config = dict(
    vocab_size=8262,
    norm='layernorm',
    qk_norm=False,
    attn_scale=0.125,
    lr=0.000398,
    lr_head=0.00693,
    grad_clip=1.0,
    decay_fraction=0.602,
    batch_tokens=[65536, 131072],
    doc_mask=True,
)
MLP neurons of a small language model. Each row is named by its layer, matrix (down: output weights) and neuron, and shows model dimensions 304-399. Each number is 128 + 24 x the weight over its row's rms, rounded and kept within 0 to 255.
A block is one neuron, or neurons of one layer that tend to fire together. After each block is what it responds to, as a language model described it from the Wikipedia text at the highest values.

L8.down1530 [132 126 135 154 140 152 134 104 146 115 125  82 106 122 152 147 133 132 115 166 100 151 117 115 129 161 126 101 126 115  75 143 132 126 158  98 163 130 141 120 119 115 121 137 101 128  98 116 133 134 169  82 137 101  85 144 163 147 169 109 108 105 137 157 120 117 171 159 152 146 118 131  77 154  73 169 115 100 111  78 144 146 134 138 108 130 124 130  83 140 131 114 113 137 144 126]
L8.down2151 [141 142 124 152 147 115 173 131 135 142 176 136  90 101 137 152  78 112 103 122 155 145 167 122 113 147 112  92  87 148 120 101 124 137 169 134  81 168 135 133 141 141 121 166 138 118 131 131 142 145 131 145  86 133 121  93 159 126 139 118 151 126 127 126 143  81 161 167 138 124 139 139 118 142  84 110 139 145 132 157 158 171 125 118 105 106 141 122 102 117  80 174 122  95 139 159]
L8.down3333 [134 119 104  98 193 150 145 111 110 148 134 120  77 119 125 158 100 130 124 132 124 186 110 143 134 167 130 138 115 129 130 140 150 145 155 163  95  99 118 117 133 101 116 165 143 182 128 121 176 166 120 122 107 103 149  98 149 122 109 125 152 107 108 121 139 125 124  92 120 106 163 125 132 157 148 105 117 103 122 116 105 180 185 135 144 122 120  96 156 129 124 147 156 141 150 107]
L8.down4057 [ 78 126 135 132 155 121 124 118  90 111 146 124 137 134 162 125 154 137  81 149 158 169 108 137  97 150  91 137 141 105 116 138 146 111 158  88 122 124 123 107 154 102 126 164 137 154  92 111 134 120 107 107 135 127 168 105 125 143 128  89  92  91  90 131 135  83 159 137 149 130  89 124 106 110 105 151  72  93  96 149 121 177 105 135 123 155  62 142 137 132  99 140 151 141 167 104]
L8.down4820 [119 119 133 124 188 155 125 113 111 100 162 140 130 119 140 252 120 142 109 115 128 159 119 136 125 165 154 118 118 137 113 135 109 134 104  85 128 153 120 121 116  81 140 110 133 137 124 114 125 100 124 128 124 137 115  99 142 119 109 128  75 109  94 128 131 180 117 120 129 132 134 112 150 129 153 129 159 123 121 109 131 129  86 140 107  95 132 133  89 166 136 122  88 141 126 117]
L8.down4989 [127 113 123 103 160 174 140 137 119 149 133  86 172 136 128 176  98 159 140 109 146 174  62 149 138 149 118 123 119 140 148 124 168 130 127 139 146 149 109 134  99 124 110 139 126 119 138 148 136  79 104 121 135 130 125 111 113 134  91 125 192 129 125 114 112 140  99 153 132 141 141 119 152 133 145 104 175 120 130 126 145 142  37 129 156 108 123 118 122 146 122 104 135 131 107 112]
L8.down5021 [143  90 138 149 136 143 124 135  61 127 146 144 128 123 170 255 121 184 153 118  97 142 125 106 111 158 125 103 149 136 130  89 106 113 134 110 146 121 151 124 103  80  86 119 101 181 122 122 123 101 112 106 101 122 110 112 151 104 167 125 119 161 121 125 136 171 133 125 136 160 119 135  95 120 127 126 116 137 123 111 141 144 121 120 183 112 154 121 124 143 105 108 154 145 142 147]
L8.down5998 [140 125 120 140 153 123 112  84 132 138 136 131 124 117  99 220 132 151 124 129 118 146 127 112 109 148 120 104 103  98 123 139 128 122 140 101 108 119 115  82 168  76 118  89 136 115 103  75 136 151 156 145 117 128  76  99 151  90 119 134  98 149 135 109 153 149 130 104 139 123 118 186 116 127  70 153 172 120 118 131 114 200 122  71 126  50 148 139 124 152 128 136  84 135 136 141]
Description: Closing fragment before delimiter

L4.down3363 [151 128 108 131 134  73 136 161 136 156 128 137 159 162  83 201 127 136 134 115 122 117 129 106  98 142 121  86 140 131 131 129 139 166 135 118 116 135 130 151 108 164 109 154 120  87 126 127 139 170 143 158 125 138 127 126 118 150 127 115 126 138 116 114 164  95 112  79  70 113 132 103 132 110 121  86 123  98 153 116  93 176 132 138 115 145 133 119 144 158  89 119 144 128  92 106]
Description: Verb end before object

L6.down322 [106 151 135 129 191 181 133 124 135 116 140 135  90 150 118 173 136 122 101  99 167 134 111 122 155 135 141 106 174 119 153 137 156 124 133 118  69 122 107 144 122 126 146 135 161  89 128 105 175 160 112  97 163 165 128 107 126 138 163 166 156  69 131 153 145 123 122  76 149 147 106 127 154 108 154 153  93  98 136  67 102 132  86 130 138 102 104 129 147 126 115 118 145 107 127  85]
L6.down883 [106 175 126 158  93 117 177 147 151 110 135 186 156 159 121  86 153 146 135 159  83 145 114 128 153 112  99 117 157 133  90 126 169 142 183 112 145 150  98 130 124 148 119 127 131 109 119 132  80 131 109 149  88 130 122 146  87 116 130 137 115 160 156 111 154 137 159  94 106 136  90 121 148 117 124  97 125 142 114 146 121 150 142 110 157 101 126 101  92 137 129  99 154 124 114 145]
L6.down931 [155  83 135 124 132 138  98  82 116 160 123 135 152 120 109  95  74 128 160 155 121 126 111 138 141 127 190 146  98 144 145 160 107 156 105 126  94 111 134 133 121 105 108 124 103 145 126 109 114 133 149 107 134 135 123 157 131 183 117 128 131 133 121  83 127 113 151  91  94 138 124 140 167 131 148 125 130  89 125 137  95 141 114 135 175 114 158 139 144 152 148  82 118 146 152 114]
L6.down1331 [160 111 145 142 125 141 139 142 140 122 107  83 151 101  93 100 153 144 140  94 147 124 142 119 150 108 127 183 135 137  94 136 130  98 175 104 142  90  93 124 113 128 154 155 113 105 128 150 161 107 126 121 117 147  99 145  90 127 136  98 156  83 129 125 147 138 130 105  72 124 107 168 109 117 136  95 131 123  99 101 178 134 125 131  81 137 140 147 124 125  88 174 129 147 152  85]
L6.down3716 [143 162 168 124 113 129 139  95 129 109 147 108 132 171 113 107 165 116 130  97 107 138 123  92 148 128 141 117 159 140 117 105 201  58 124 154 147 138 115 130 138 134 120 150  97 126 156 132 169 152 116 141 153 105 104 121 119 147 133 157 104 135 142  85 126 171 112  94 160 115 128 134 156 120 137  94 153 105 126  95 142 158  99 135  81 132  71 110  98 165  93 128 116 150 112  70]
L6.down4981 [136 168 161 138 101 155 150 156 116 131 134 113 187 123 153 118 127 148 157 115 124 171 139 137 161 107 147 146  85 118  88 168 153 142 160 184 145 136  74 139  96 133 126 120  96 156 134 117 169 105 108 127 155 134  98 145 123 133 104 134 135 149 113 142 101 150 147 127 123 113 139 160  90  91 109 120 133  98  94 112 166 133 147 119 107 153 161 115 125 127 113 147 149 154 163 103]
L6.down5495 [137 169  77 106 140 104 141 150  99 102 146 115 171 112 129 124 115 122 125  96 141 118 134 124 175 146  94 147 108 124  92 129 135  99 132 132 150 118 124 131 135  95 140 147 122 127 115 142 151 105 122 159 132 121 150 104  88 110  91  93 140 119  83  89 159  81 142 111  99 169 142 135 153 129 136 135  70 101 126  94 141 118 141  98 147  83 133 102 100 143 146 112 139 138 135 112]
L6.down5844 [169 144 159 124 116 157 139 160 126  82  94 147 144 116 158 101 130 161 112 133 114 158 134 182 115  88 148 103 123 137  96 114 135 137  78 181  68 141  82  82 131 116  98 153 130 104 133 119 124 110 148 140 133 136 116 122 123 139 136 129  97 122 140 111 122 133 110 132 134 122 111 147 142  97 161 139 151 164 147 139 158 118  89  87 143 115 125 134 134  92 102 128 106 138 138 146]
Description: Credit participles before by

L8.down304 [150 136 189 166 180 134 135 128 116  89 149 109 172 121 121 189 130 115 178 119  87 204 143  94  80 131 155 170 147 125 127 139 139 160 141 171 172 104 110 118 116 117 110 106 147 156 111 123 133 151 142 126 141 139 127 128 149 111 146 112 102 151 101 129 119 156 161 129 142 139 127 125 156 146 144 105 147 163 110  99 145 136 106 133 123  97 135 110 143 111 146  87 144 122  97 130]
L8.down1156 [141 125 117 146 134 121  87 163 146 110 163 113 157 130 134 176 112 166 138 134 134 127 122 101 132 153 143 109 133 122 136 141 166 126  94 170 118  95 115  86 116 130  97 148 194 144 114 118 114 157 156 120 130 145  98 141  88 137 124 113 160 131 143 123 134 171 118 120 188 126 158 110 120 135 146 151 101  72 177 112 136 130 118 110 143 125 158 124 134  93  94  62 142 142 136 119]
L8.down3354 [126  89 137 129 139 132 107 143 147 131 132 138 103  99 130 255 111 163 178  94 140 153 102 109 147 121 130  96 140 105 146 127 145 116 124 154  81 121 131 145 122 149  85 108 145 121 125 103 129 154 162 127 147 116 114 130 102 155 114 122 100 151 149 114 146 145 128 112 163 110 135 109 139 147 146 143 129 123 159 130 157 132 101 115 160 107 122  83 140 106 116  69 104 183 111 104]
L8.down5148 [153 106 165 138 107  66 104 157 135 151 146 113 122 127  90 145 164  90 124 145 135 131 142  84 158 141 109  85 150 103 138 101 132 150 137 154 148 101  94 168 121 122  74 107 126 122 160 107 158 159 161 145 157 112 143 127 118 163  87  88 141 148 125 130 134 140 168  95 132 131 106  87 150 144 117 106 159  91 150 129 116 139 124  71 138  90 175 111 115  91 132 123 125 166 110 116]
L8.down5228 [180 133 101  97 177 113 141 119 142 132 160  73 208 132 160 148 143 104 123 149 110 172 170 138  97 137 123 170 144 119 111 157 156 140 114 139 151 126 126 151 106  89  88 100 144 143 143 161 144 176 106  81 115 164 111 119 146 123 124 150 139 178 117 139 133 150 134 155  97 123  91 146 163 180  97 103  98 146 142  98 150 143  88 117  91 113 114 120 150 144 105 125 134 128 140 106]
L8.down5717 [117 105  98  99 139 118 156 125 157 151 175 140 163 140 150 182  87 161 135 150 130 151 131 173 131 150 165 128 123 120  94 141 149 153 135 119 120 161 146 134 116 125 128 110 154 108 172 135 157 169 131 121 111 138  86 171 147  93 133 139 124 114 142 148 113 110 162 132 126 126 129 156 165 126 101 125 135  95 132 120  99 138 130  91 155  79  96 102 171 141 107 127 132 116 106 126]
L8.down5837 [ 70 127 108 157  96 124 124 149 150 106  99 145 132 131 152 173 107 125 128 114 145 140 102 144 143 128 114 136 162 131 113 116 122 142 104 140  89 125 184 129 116 110 133 143 118 130 103 148 120 176 134 114 149 113 145 134 110 100 129 115  89  96 101 131 131 155 189 127 134 147 110 127 140 128 134 117 119 131 215 119 139 134 139 166 146 132 135  98 123 111 103  86 118 151 121 144]
L8.down6042 [158 173 138 138 120 168  79 152 127 141  95 133 141 135  87 205 135  80 196 124 146 139 154 120  90 124 129 122 184 138  82  90 154 107  83 160 121 156  94 175 110 109  98 121 138 100 112 148 147 152 124 154 147 131  94 129 124 141 111 110 113 110 121 164 124 155 135 131 101 140  88 133 104 146 100 147 108 158 152 103 155 125 128 136 122 118 158  43 152 181 127 150 124 178 142 115]
Description: Verb awaiting a complement

L8.down1690 [121 138 117 126 158 150 131 158 128 126 154 104 163 120 144 112 135 155 131 160 105 168 168 132 119 103 168 114 106 152 115 137 160 148 137 150 134 144 126 168  81  78 132 175 104 131 145 119 135 121 121 142 143  89 151 147 135  96 112 160 110 132 123 124 117 132 150 116 135  75  90 141  72  80 160 133 112 122 160  92 118 130 141  93 102  92 125 129 137 156 118 103 116 117  85 109]
L8.down2713 [152 103  92 125 143 107 170 122 153 168 102 109 151 131 122 113 155 149 146  93 134 174  81 156  85 113 100 124 115 116 111 142 132 140 142  95 107 159  82 114 127 105 113 128 131 174 149 120 116 163 151  95 141 156  87 128 155 125 159 101 143 192 105  91 136 134 154 160 148 128 129  93 120 109 109 146 148 126 153 123 116 154 117 161  92 133 105 123  65  86 149 132 111 146 118  72]
L8.down2858 [ 85 139 137 109 142 164  96 137 132 127 130 127 145 113  73  91 148 103 111 153 144 141 111 146 137  92 144 136 142 120 117  98 139 129 161 139 150 170 119 190 166 141 148 116 146 146  95 149 168 145  87 141 135 127 130 120 184  97 153 127 113 125 106  99 135 111 104  58 138 104 114 127 120 130 107 131 178 163 153 133 104 100 102 148 147 151 123 155 112 140 154 121  74 104 169  96]
L8.down3277 [152 109 137 111 153 130 105 149 136 142 128 116 113 135 111 113 156 124  93 116 120 107 134 135 147 104 103 113 106 153  91 123  79 181 148  97 187 130 142 112 136 151 143 113 103 105 104 154 141  95 117 137 153 147 117 192 126 119 132 179 143 154  93 112 138 160 145 117 156 108 122  70 143 109 119 118 117 131 115 124 134 119 115 134 114 159 153 140 110 109 137 123  98 134 116 132]
L8.down3469 [161 111 164  50  85 138 125  94 126 115 127 156 113 111 142 125 127 136 104 123 129 126  77 127 164 131 149 122 146 108 116 129 120  93 131 137 153 141 122 154  90 123  90  96 124 121 121 139  89 160 111 144 156 139 118 136 135 148 118 141 106  71 115 146 102 110  97 115  68 162 108 131 132 148 141  86 111 160  85  99 143 165 137  94 139 136 174 108 143 174  83 153 163 115 167 122]
L8.down4214 [ 99 153 111 132 132 126  82 112 133 144 122 123  99 114 137 122 156 185  85 147 154 104 128 119 128 117 165 165 137  75 137 164 161 138 150 137 158 137 153 137 123 135  84 119 138 140 138 147 127 151 126 108 144 133 139 158 159  84 132 149  77 154 126 134 116 132  99 120 161 112 134 121 123 169 146 117 118 147 163 138 142 186 132 114 112 129 169  89 102 165 113 117 121 121 121 153]
L8.down4433 [104 115 117 117  92 134 113  90  87 127 106 130 118 130 145 123 139  91 151 124 130  84 114 114 143 151 191  84 164 152 115 174 148 139 142 135 128 119 113 165 104 102 112 164 126 152  96 176 111 129 160  93 176 170  82 135  87 152 114 143  85 139 102 161 132 128 142 108 109 136 114  96 102 124  93 154 111 148  90 129 152 150 119  87 134 134 155 100 156 147 129 165 127 112 117 172]
L8.down5459 [115 111 133  69 124 134 129 104 134 144 132 142 162 104 141 162 136 101 100 128 167 165 134 165 130 157 135  82  94 135  99 167 146 127 126  97 124 177 146 147 116  97 106 137  98 134 143 143  95 147 143 145 155 142 123 170 116 146 163  78 136  82 133 108 136  88 135  98 116  90 134 110 139 117 166 118 106 190  98 127 131 205  99 133 128 134 212 147 148 152 122 121  94 149 147 148]
Description: Music release wording

L4.down1825 [ 94 135 127 136 161 142 130 159 117 139 140  80 122 122 154  84 110 141 174 107 147 158 139 149 117  90 155 144 138 146 135 117 145 127 195 153 132 138 131 103 130 125 105 124 138  87 115 109 121 127 126 164 155 133  93 119 156 152  99  95 110  97 144 122 107 176 157 144 131 118  87 135 154 145 175 155 137  85 109 126  90 159 108 133 112 136 137 152 109 134 158 102 129 136 159 136]
Description: Start of attached noun phrase

L6.down134 [120 116 136 112 127 119 130 127 142  88  95 149 128 127 127 168 112  88 110 127 106  55 127 125 157 140 117  85 109 143 107  98 124 141 124 132 137 128 149 128 127 128 120 142  93 145  68 140  91 141  90 127 142 155 152 112 124 119 125 195 165 166 148 142 123 116 131 132 140  96 144 120 139  86  88 124 100 112 157 125 129 164 121 130 123  96 109 136 175 179 161 116 176 119 150 134]
L6.down330 [111 120 134 152 138  95 163 150 115 133 175 108 116 149  93 135 123 131 102 150 115 104 112 127 143 119 115  62 143 123 103 123 133 133 150 133  94 170  75 157 149 167 117 108 149 106 135 112 127 100 116 143 135 165 119 109 148  85 181 151 118 152 144 114 125 131 141  84 119 136  96 141 121 129 152 132 142 148 114 111  80 140  93 172  92 123 150 188 140 117 108 111 153 120  73 148]
L6.down1800 [ 90 125 117 128 133 119  91 149 130 129 120 120 102 113 123 164 112 127 122 136 134 166 118 152 133 125  94 116 137 129  90 113 152 150  92 100 128 123  97 154 151 143 120 126 121 134 138 118 131  90 137 149 156 149 141 110 118 130  86 113 122 136  49 141 139 152 130 104 102 124 132 106 120 149  87 144 114 179 114 126 120  97 137 136 132 131  96 136 141 111  82  89 118 138 156 106]
L6.down1878 [135  91 119 135 126 121 139 136 132 140 155 153 125 135 146 177 166 147  89 127 105 137 126 162 127 119  97 155  75 171 106 120 120  97 127 140 176 153 161 113  91 135 126  60 119 141 111 119 175 113 143  94 142 103 148 186 140 139  92 181 150 140 122  87 140 147 160  92 108 155 131 117 178 142 124 151  89 110  85 131 168 144 141 115 105  89 109 103 138  93 157 116 127 146 161 142]
L6.down2673 [147  99 147 126 152  87 140 153 136  93 102 173 128 114 156 135 145 113 145  43 118 155  84 143 142 139 128  81 147 100 128 108 187 164 138 143 122 124  78 150 145 158 101 107 131 141 133 139 105 122 162 184 135  98 143 103 113 143 104 122 125 129 126 109 161  94 168 106 126 102  79 139 146  92 147 109 158 103 120 129 118 112 160 130  88 127 135 146 146 162 115 105 147  65 115 140]
L6.down3823 [ 97 108  93 153 167 130 110 195 168 120 132 127 122 110 162 185 144  89 123 129 116 145 168 120 119 140 117 109 132 114 113 126 169 134 144 156 143 155 116 133 131 142 124 109 108 149 115 139 113 103 153 120 154 127 129 130 135 120 174 163 154 156 145 134 179 165 142 150 110 156  91 154 112  86 124 129 134 149 125 103 147 119 116 123 121  91 145 169 123 103 128 112  94 122 121 116]
L6.down3979 [116 124 179 147 154 111 107 141 103 135 142 164 104 131 187 154 117 128 111 128 148 130 103 154 141 143 112 119 128 139 101 156 138 157 128 173 164 170 123 122 171 106 141 136 135 152 100 161 142 106 164 140 170 116 134 202 137 129 172 143 119 133 123 138 148 112 143 111 150 127 107 143 110  82 155 116 110 117 117 123 129 143 132 123 133  51 184 120  88 126  93 113 101 153 139 154]
L6.down4025 [141 133  89  85 130 106  97 155 123  95 164 178 174 134  96 140 109 136 122  95 134  85 144 112 110 127 148 121 119 160 128 111 174 135 151 154 109 103 166 128 105 174 140 138 140 159 107 124 115  98 124 138 103 120 133 146 147 118 128 145 141 114 134 121 116 141  87 151 109 149 161  85 166 138 119 134 147 132 137  84 134 121 110 127 109  96 159 141 126 127 128 144 146 108 167 103]
Description: Score digits after dashes

L6.down299 [100 116 117 108 135 139  50 163 162 143 160 124  99 126 134 161  87 121 174 131 119 150 151 167 142 148  90  71 114 179 137 133 131 154 138 147 104 162 103 134 122 146 143 121 101 125 137 132 154 137  84 102 138 100 130 118  92 136  99 108 118 126 131 119 112 116 159 113 120 128 117 119  87 110 109 107 113 121 134 139 138 109 112 144 134 140 155 151  72 163 129 167 115 122 149 159]
L6.down674 [108 107 167 151  96 102 106  98 139 142 101 117 137 123 120 120 102  97  78 136 149 129 116 161  95  92 129 107 116  93 123 108 111 135 143 138  99 120 140  95 138 119 162 101 151 109  91  90  85 131 145 170 128  87  99 148 123 113 122 109 138 125 100 111 134 140  91 190 129 170 147 132 108 110 132 144 137 158 122 137 135 133 124 120 142 124  91 139 121 107 124 113 106 108 115 118]
L6.down1034 [159 171 154 115  85 107 150 143 170 143 126 123 102 110  73 121 130 114 100 137 118  92  98 164 156 134 138 115 117 103 112  98 148 114 134 125 122 122 130 141 125 117 178 132 142 136 131 119 120  97 125  98 129 116 156 120  99 168  92 126 123  79 109 111 103 110 144  93 127 139 113 145 103 101 127 118 105 119 150 102  91 146 118 135 134 105  86 148 147 122 120  74 169 158 135 119]
L6.down1662 [127 119 135  91 125 137  88 140 113 138 152  97 126  94 104 130 123 132  87 144 151 115 118 125 170 148 163  92  97  93 141  87 147 139 121  63 127 107 125 116 188 164 139  84 116 133  60 110 115 140 136 115  80 129 124 114 135  73 184 136  65 124 136 132  93  87  98 106 164 133 142  89 175 178 132 100 118 117 133 118  91  95 134 113 123 130 110 148 158  98 149 127 152 155 118  88]
L6.down2636 [173 132 163 131 163 149 112 128 117 103  96 148 116 132 137 115 136 131 110 157  95 115 102 147 140 102 147 127 114 132  91  94 132 160 114 140 101 144 136  80 160 156 143 148 111 176 106 136 111 135 108 136 114 153 154 170 118 152 147 155 130 157 139 149 127 141  91 145 130 104 184 118 134  75 118 122 123 131 135 138 151 141 148  71 166 129 125 103 145 108 105 138 108 119 100 157]
L6.down3192 [119 132 128 127  98 140 170  95 114 166 139 141 116 134 129 120 132  90 183 196 129 129 104 116 150 120 173  91 125  97 155 112  82 119 170 126 157 151 134  92 126 150 129 100 125 160 156 120 123 137 128  99 151 107 105 182 117  98 152 103 167 106 153 117 125 126 184 125  81 127 139 153 151 111  85 169 109 116 127 174 112 108 174 111  95 134 104 138 123 116 138 146 131 146 146 121]
L6.down3898 [119 136 158 108 125 146 142 141 145 151 129 174  99 114 131 142 114 109 141 136 113 122 134 156 138 106 186 117 125 114 158 143 165 108 130 115 162 120 159 117 168 104 153 146  94 183  98  62 114 118  77 122 142 139 150 156 147 179 154  85 138 171 157 116 130  99 141 147 131 105 117  94 121 112 138 102 149 166 145 103 127 121 109  89 148 143 131 148 160 139 126 118 141 156 114 133]
L6.down5593 [115 126 153 102  96 141 153 145 106 136  99 118 112 143 168 138 129 109 126  95 110  83 123 148 164 108 145  95 133 120 151  91 137  92 178 137 143 156 160 135 130 150 102 114 129 157 136 142 116 135 108 122 146 163 105 121 109 115 178 150 126  99 116 143 123 119 116 143 105 111 134 107 162 151 128 133 118 150 113 135 179 136  77 102 120 124 151 138  81 135 120  86 128 111 168 139]
Description: Mid-name fragments, table cells

L4.down3376 [142 131  81 109  86 121 130 153 115 135 132 129 143 156 164 125 113 101 167 132 113 103 124 124 131 129 108 137 148 160 118 148 128 133 121 113 163 123 148 102 109 119 123  98 144 108 121 139  93 122 134 126 168 121 113 151 192  69 158 146 103 129 110 130 120 112 103 133 122 101 113 142 145 120 107 105 153 144 156 127 138  78 137 111 134 142 130 134 123 140 134 145 138 162 129 146]
Description: Second numeric table cell

L4.down1621 [126 178 149 131 129  90  93 187 131 150 168 117 134 108 166 101 140 105 120 128  90 125 121 130 169 148 159 113  98 115 150 155 137 188 106 136 135 140 152 150 147 107 125 128  91 134 128 144 107  82 118 117 117 126 111 183  89 120 111 107 129 131 134 122 137  91  99 135  95 150 166 152 128 130 110 130 130 174 123 139 131 120 129 160 136 108 136 175 127 101  86  81 145  92 129 118]
Description: Mid-word name fragments

L6.down329 [105 141 117 132 156  79 172 118 175 116 120 127 122  99 160 165 153 119 110 138 108 145 127 122 123 175 124 158 165  70 133 144 112 112 108 133 106 116 113  93 113 118 111 161 160 119 132 133 117 162 137  90 143 123 164 114 139  67 153 111 110 126 155  94 108  74 155  90 147 129 147 120 141 149  91 170 128 170 154 103 153 131 121 124 126  68 124 122 135  93 118 112 169 152 102 135]
L6.down991 [172  85 158 145 119 173  87  81 110 129 141 107 129 134 118 135 162 176  98 108 133 117  86 137 131 105 114 141 163 149 124 116 105 150 160 156 197 132 146 123  97 177  80  90 148 139 114 130 142 135 130 101 169 116 126 122 120 132 156 154 148 106 138 133 176 155 107 109 111 115 126 104 125 118 133 149 133 154 138 131 161 123 185 147 126 132 140 170 131 132 129 120 114 125 124 125]
L6.down2350 [ 71 103 122 150 171 139 129  81 137 141  98 114 180 109 108 146 130  97  97 139 128 105  98 130 114 115 150 135 129 132  99  98 134 142 142 146  92  90 134  97 121 118 148 126 155 151 136 128 133 146 146  91 147 121 107 132 130  46 141 113  85 136 115 138 113  82 100 126 140 147 116 119 125 145 139 119 148 123  76 133 138 142 150  91 119  95 147 147 121 143 173 110 116 154 103 136]
L6.down2581 [141 155 123 106 123 133 123 136 114 109 117 118 118 117 147 219 104 101 133 144 111 148 139 163  86 109 118  71  78 145 138  87  95 135 128  91  90 113  98  97 113  98 155 121  77 105 119 124 181 119 133 131 132  99  96 111 174 113 119 113 122 146 102 143 123 105  87  85 173  98 134 129 117 116 129 129 112 108 127 132 151 152 169 125 109 100 157 114 170 128 140 108 116 127 128  93]
L6.down3650 [110  97 109 144 119 139 163 132 100 110 129 103 107 141 135 115 151 118 132 119 118 169 136 123 100 114 101 122 148 116 161 136 122 158 117 151 130 112 133 146 135 140 135  76 176 114 169 122 123  85 130 101 124 122 106 147 130 101 105 129 109  98 137 142 112 158 147 109 100 125 105 114 154 174 121 140 203 112 155 131 173 157 139 140  95 154 149  76 195 163 114 145 123 117 126 128]
L6.down4874 [134  99 105 160 133  79 105 106 118 137 143 129 120  75 147 123 120 142 122 102 123 122 144 124 149 122 137  96  97 149  98 126 127 152 154 141 103 131 128 113 139 139 106 118 125 180 124 153 118 158  92 150 110 173 144 173 172 134 168  47 136 129 141 135 122 125 122 126 131 152 100 140 118  92 136  92 140 105 142 135 117 148 139  88 120 160 103 194 135 152 178  89 123 130 130 118]
L6.down5682 [125 121 118 117 131 111 140 107 108 106 174 151 140 128 161 134 114 124 136 129 115 128  96 139 120 122 131 151 147 115 160 117 146 159 121 133 150 111 141  80 129 161 118 104 121 144 135 116 140 135 149 135  88 129 119 117 127  87 115 121 104 119 146 133  90 139 134 114 112 160 138 123  92 137 123 149 153 132  80 107 128 107 169 163 133 148 101 137 118 140 135 104 108 137 126 117]
L6.down6117 [148  90 147 144 177 122  74 137 138  83 113 128 150  95 128 115 165 140 155  86 179 144 132 154 109 136  93 173 128 122 139 113 121 167  77 132 116 111 158 150 117 162 127 119 159  99 103 124 173 152  96 129 144  92 126 131 100  94 138 149 124 127  98  64 137 125 124 107 132 154 116  83 121 129 114 127 157 101 132  76 151 173 116 134 112 114 121 160 149 106 136 111 111 140 109 105]
Description: Verbs taking an object

L8.down889 [134 115 106 104 158 120 157 114  93 128 131 147 131 118 127 129  88  94 128 127 113 105 128 159 108 100 100 115 140 109 121 147 141 117 109  80 116 187 100 128 110 106 138 118 182 159 112 142 108 100 162 142 123 108 145 130 117 108 149 127 152 145 140 161 136  85 149 108 152  96 111 124 109 125 114 125 107 134 137  85 147 129 123 115 113 134 146 135 119 113 106 121 103 123 101 145]
L8.down1046 [123 139 135 111 137 127 133 133 163 162 135 132 131 121  93 156 134 111  99 112 106 120 107 162 156 137 144 111 133 107 124  99 110 149  99 141 119  93 116  96 150  80 155 132 135 147 107 155 112 188 193 136 145 117  76 102 124 132 126  97 100 150 119 117 130 104 122 138 129  99 158 147 119  89  97 137 166 138  90 148 136  98 131 130 149 110 145 131 135 147 108  87 123 137 123 128]
L8.down2982 [102  82  85 154 134 147 151 127 139 115 129 174 141 110  97 181 103 137 135 159 136 130  97 161  86 121 134  85 105 130 104 160 120 154 177 132 107 130 103 100 150 131 128  86 173 180 116 149 120  97 128 167 106 102 110 136 122 116  86 103  95 133 178  86 115 170  66  92 117 118 157 147 132 108 119 107 133 138 119 110 158 118 128 133 164 109 122 170 143 151 110 128 126  99 144 112]
L8.down4953 [155  96 142  99 170 127 112 145 133 149 123 104 126 136 132 141 116 140 127 128 141 126 109 122 100  99 133 144 154 147 145 119 181 142 129 137 112 112 104 142 133 122 149 122 145  94 152 136 136 115 128 158 157  66 109 157  96 128 153 122 150 143 133 106 142 147 143 136 138 114 134 154 144 174  88 137  92 143 108 115 164 103 113 139  80 149 131 133 108 134  80  95 130 110 139 112]
L8.down5127 [146 138 101 130 131  95 154  86 160 137 135 167 144 144 128  80 151 126 137 125 101 103 124  96 166 125 121 135 147 138 131 168 108 112 167 119 136 118 140 144  96 131 175 129 147 126 125 129 148 117 116 150 116 121 105 111 176 169 129 121 137 137 119 124 112 128 131 157 151 102  90 186 112 138 135 141 125 151  80  88 126 102 119  80  84 162 114 111 102  85  95 112 159 138  88  84]
L8.down5529 [110  89 117 123 113  96 146 148  92 124 143 149 149 159 131 146 141  79 126 105 123 133  91 164 166  86 136 113 109 135 114 148 133 147 151 167 104 103 114 170 109  96 129 159  93 126 140 110 119  98 169 154 121 108 121 114 152 151  97  97 144 131 111 123 118 128 101 154 204 105 129 152 109 144 189 146 148  91 108  70 128 113 130 143  83 136 147 160 128 126 100 170 122 108  56 104]
L8.down5875 [119 139 138 134 115 139 146 134 131 119 107 110 109 109 119 105  99 150 127 119 141 114 131 119 143 138 123 125 121 124 145 144 117 128 149 143 155 128 140 125 122 131 141 158 130 111 143 124 144 117 128 153 149  91 110 109 138 120 139  94 156 152 134 122 103 115 144 132 155 132 132 177 108 111 132 111 106 138 129 128 148 107 106 136 135 141 128 155  96 123 124 122 123 155 121 121]
L8.down6052 [ 94 127 132 155 123 128 170 139 131 125  94 147 114 138 160  97 114 151 113 127 116 120 124 117 159 125 166 145 135 138 129 100  92 117 121 152 117 116 138 118 131 121 156 138 144 115  89 119 116 122  91 157 121 111 119  99 146 145 129  88 124 111 102 214 139  99 160 156 138 143 157 169 127 113 166 104 143 123  76 106 158 157  96 126 138 139 127 163 148 107 113 131 129 110  96 151]
Description: Before next table number